Weights of a small transformer language model.
Size: 8 layers, 5 heads of 128, MLP 2560 tanh GELU, vocabulary 32000, 80.6M parameters.
Architecture: LayerNorm before each block, learned positions, biases, untied embeddings.
Training: a variant of Muon for these matrices, 1066M tokens, 4501 steps.
MLP neurons of a small language model. Each row is named by its layer, matrix (down: output weights) and neuron, and shows model dimensions 192-287. Each number is 128 + 32 x the weight over its row's rms, rounded and kept within 0 to 255.
After each neuron's rows, "raises" lists the tokens whose logits its output raises most directly, leaving later layers aside.

L5.down185 [135  64 134 119 103 161  93 167 161 115 127  81 116 104 143 150 148 181 142  72 117 142 130 167 152 113 104 157 119 122 111 128 143 109 143  75 106 152 123  43 101 100 120 139 165 175 126 133 138 132 104 108 105 100 149 162 118  98 165 106 117 185 103 137  71 103 135 113  73 134 125 112 104  87  83 178 131 154 127 103  91 138 119 135  82 163 200 163 197  94  97 105 110  99  94 112]
raises: "i", "e", "si", "ien", "carbon"

L5.down480 [137 113  64 209 180 106 131 151 132 151 108 123  69 196 129 172 137 119 177 175 107 158 136 141 169 154 145 150 124 119  80  66 141 116 195 121 136 185 154 119 129 181 100 109 202 159 150 175 179  84 123 149 176 130 100 104 134 114 143  74  99 130 148 162 175  96 142  87 199 118 164  93 165 117 110 148 114 153 199  87 165 159 145 131 158  84 154 122 164 143 204 175 128 103  85 156]
raises: "lies", "agged", "bodied", "lock", "est"

L5.down1476 [133 134 152 106 106 121 187  93 106 167 121 102 116  71 120 196  90  94 119  63 152  54 105  96 124 153 129 155 183 154  96 129 105 166 154 152  84 124  93 158 121 124 135 169 131 135 117 140 132 126 194 168 144 133 128 177 115  87 111 147 186  98 127 161 172 101  90 183 114 141 166 110 141 146  91 141 161 129 139 148 140 193 150 146 200 112 141 143 110  81 140 117 106 145 158 142]
raises: "vin", "vent", "bra", "qu", "t"

L5.down961 [208 136  99 158  75 147 149 107 100 130 114 168 154  85 103 108 174 180 107  87 132  89 119 120 151  47  96 178 115 168 131 131 111 145 122 114 144  99 184 175 179 132 186 138 113 135 212 171 150 145  68 173 138 137 178 167 165 147 130 140  74 136 166 102 166 123 153 152 137 150 113 127 117 162 141 147 181 124 160 125  99 158 102 161 185 156 142 168 129 220 158 174 149 141 154 171]
raises: " 2015", " 2012", " 2025", " 2021", " 1930"

L5.down2209 [132 141 115  87 113 126 134  94 101 110 147 145 190 159 130  91 169 189 124 162 140 174 119 141 166 157 101  86 178 132 148  97  60 119 145 160 149 119 125 155 121 116 152 124 159 157 134 149 167 151 115 142 147 137 162 132 163 141 131 131  93 125 146  94 141 120 121 130 120 159 103  85  87  86 173  95 141 116 182 168  91 128 130 174 106 146 158 178 109 117 138 130  93 139 111 103]
raises: " GA", " G", " F", " PA", " L"

L5.down1520 [152  63 101  82 104 160 124  98 150 134  95 107  72 105 136 153 115 145 101 131 111  99 123 127 129 186 129  61 141 177 102 121  93 171 111  86 134  98 179 119 107 129 150  93 103  99 134 165 193 157 149 165 126 128 126 131 117 146 121  61 103  99 130  98 161 108 142  94 148  90  80 108  72 162 172 102 135 156 123  90  42 147  92  72 122 155 126 146  90 129  92 106 132 132 106 212]
raises: ":", " –", " -", "tern", " —"

L5.down116 [106  92 149 148 181 105 129 150 126 104 162 208 204 140  97 108 186  83 147  94 144  68 134 152 173 114  78 156 117 199 110 138 163 162 184 133 130 177  91 150 164 104 109 174 146 153 115 177 138 127 163 165 147 113 174 120 161 121 150 132  98 179 106 148 134 169 169 119 157 155  47  97 130 146 163 107 156 182 158 146 127 183  94 102  95 108 118  95 180 111 135 136 133 142  84 123]
raises: " capital", " yard", " city", " compound", " area"

L5.down367 [149 180 146 122 119 178  81 126 174 129 154 125 119 122  80 125  91 100 180 180 111 153 162  76 113  96 143  97  86 111 113 163 125 118  85 114 164 132 151  37 156 202 125 147 112 159 121 129  69 101 129 108 123 141 147 131 120 167  96 130 182 159 165 130 101  89  59 130 157  85 152  59 120 105  98 113 116 134 134 136 120 132 110  90 116 112 188 179 109 150  77 116  99 155 166 127]
raises: "rine", "ler", "lor", "gger", "rin"

L5.down114 [141 122 130 174 106 149 130 157 179  82 173  93  66 135 188 128 181 158  47 130  55 131 170 133 147 162 186 138 106  72 158 173  61 122  87 123 182 166 188 131  56 147 131 141 106 106 104 130 141 152 108 145 137  88  90  79  81  78 155 164 164 145  86 145 134  67 133 163  97 140 131 107  71 113 137 147 118  91 156 154  81 125 154 117 178 162 124 117 148 135 146  64 105 122 126 162]
raises: " type", " class", " rank", " size", " height"

L5.down102 [148 161 118 105 129 170 140  95 164 142 176 173  87  81 114  94 100 108 166 149 114 123 140 178 151  88 125 123 102  97 157 141 133 137 104 161  81 111 120  97 154 119 165 107 107 119 117 163 126 133 150 146 136 131 179 100 132 170 210 166 171 128 148 165 162 126 159 168 219  99 106  53  87  99  78 128 113 152 132 172  84 114  91  97 103 139  99 153 182 101 134 114 129 125 117  43]
raises: " air", " Channel", " PBS", " aired", " transmitted"

L5.down1213 [124  90 136 145 161  98  98 138 119 107 131 129 104 138 182 107 162 141 127 188 185 134  90 126 114 155 140 154  94 121 103 127 162 104 108 129 141  90 125 164 157 139 100 153 132 188 142 151 135 136 155 113  98 134  86 166 161 110 100  99 160 129 117 106  94 206 176 101 163 117 162 135  85 140 153 128 165 176 153  80 140 130 106  92 163 213 124 139 150 138 122 119 115 117 194 147]
raises: "in", "mer", "ins", "ling", "tern"

L5.down354 [173 148 120 152 124 138 112 197 132 122  99 122  86 116 196 144 115 153  84 110 119 144 187 155 215 122 128 148 135 126 118 119 127  83 161 158 134 127 122 143 104 141 141 141  43 127 113 101 132 176 125 199 142 107 184 153 166 149 156 104  39 159 191 155 150 121 153 170 121 117 129 127 155 124 135 167  82 124 181 188 191 166 184 120 158 162 124  76 121 157 123 146 181  95 122 167]
raises: " FC", " player", " manager", " goals", " goal"

L5.down485 [137 152 129  87 150 147 139 161 117 178 168 142 124 147 102 126 143 130 148 139 118 142 147 143 118 136  88 156 112 176  80 124 106 158 167 103  96 145 144 146 107 148 162 146  99 153 149 151 147 126 121  94 106 136 146 140 176 142 104  60 154 158  74  75 152 107 165 148 166 153 151 135 107 167 132 132 136 103 147 133 151 146 172  99 128 100 106 183 123 155 137 184 179 120 147 114]
raises: "in", "ino", "do", "de", "d"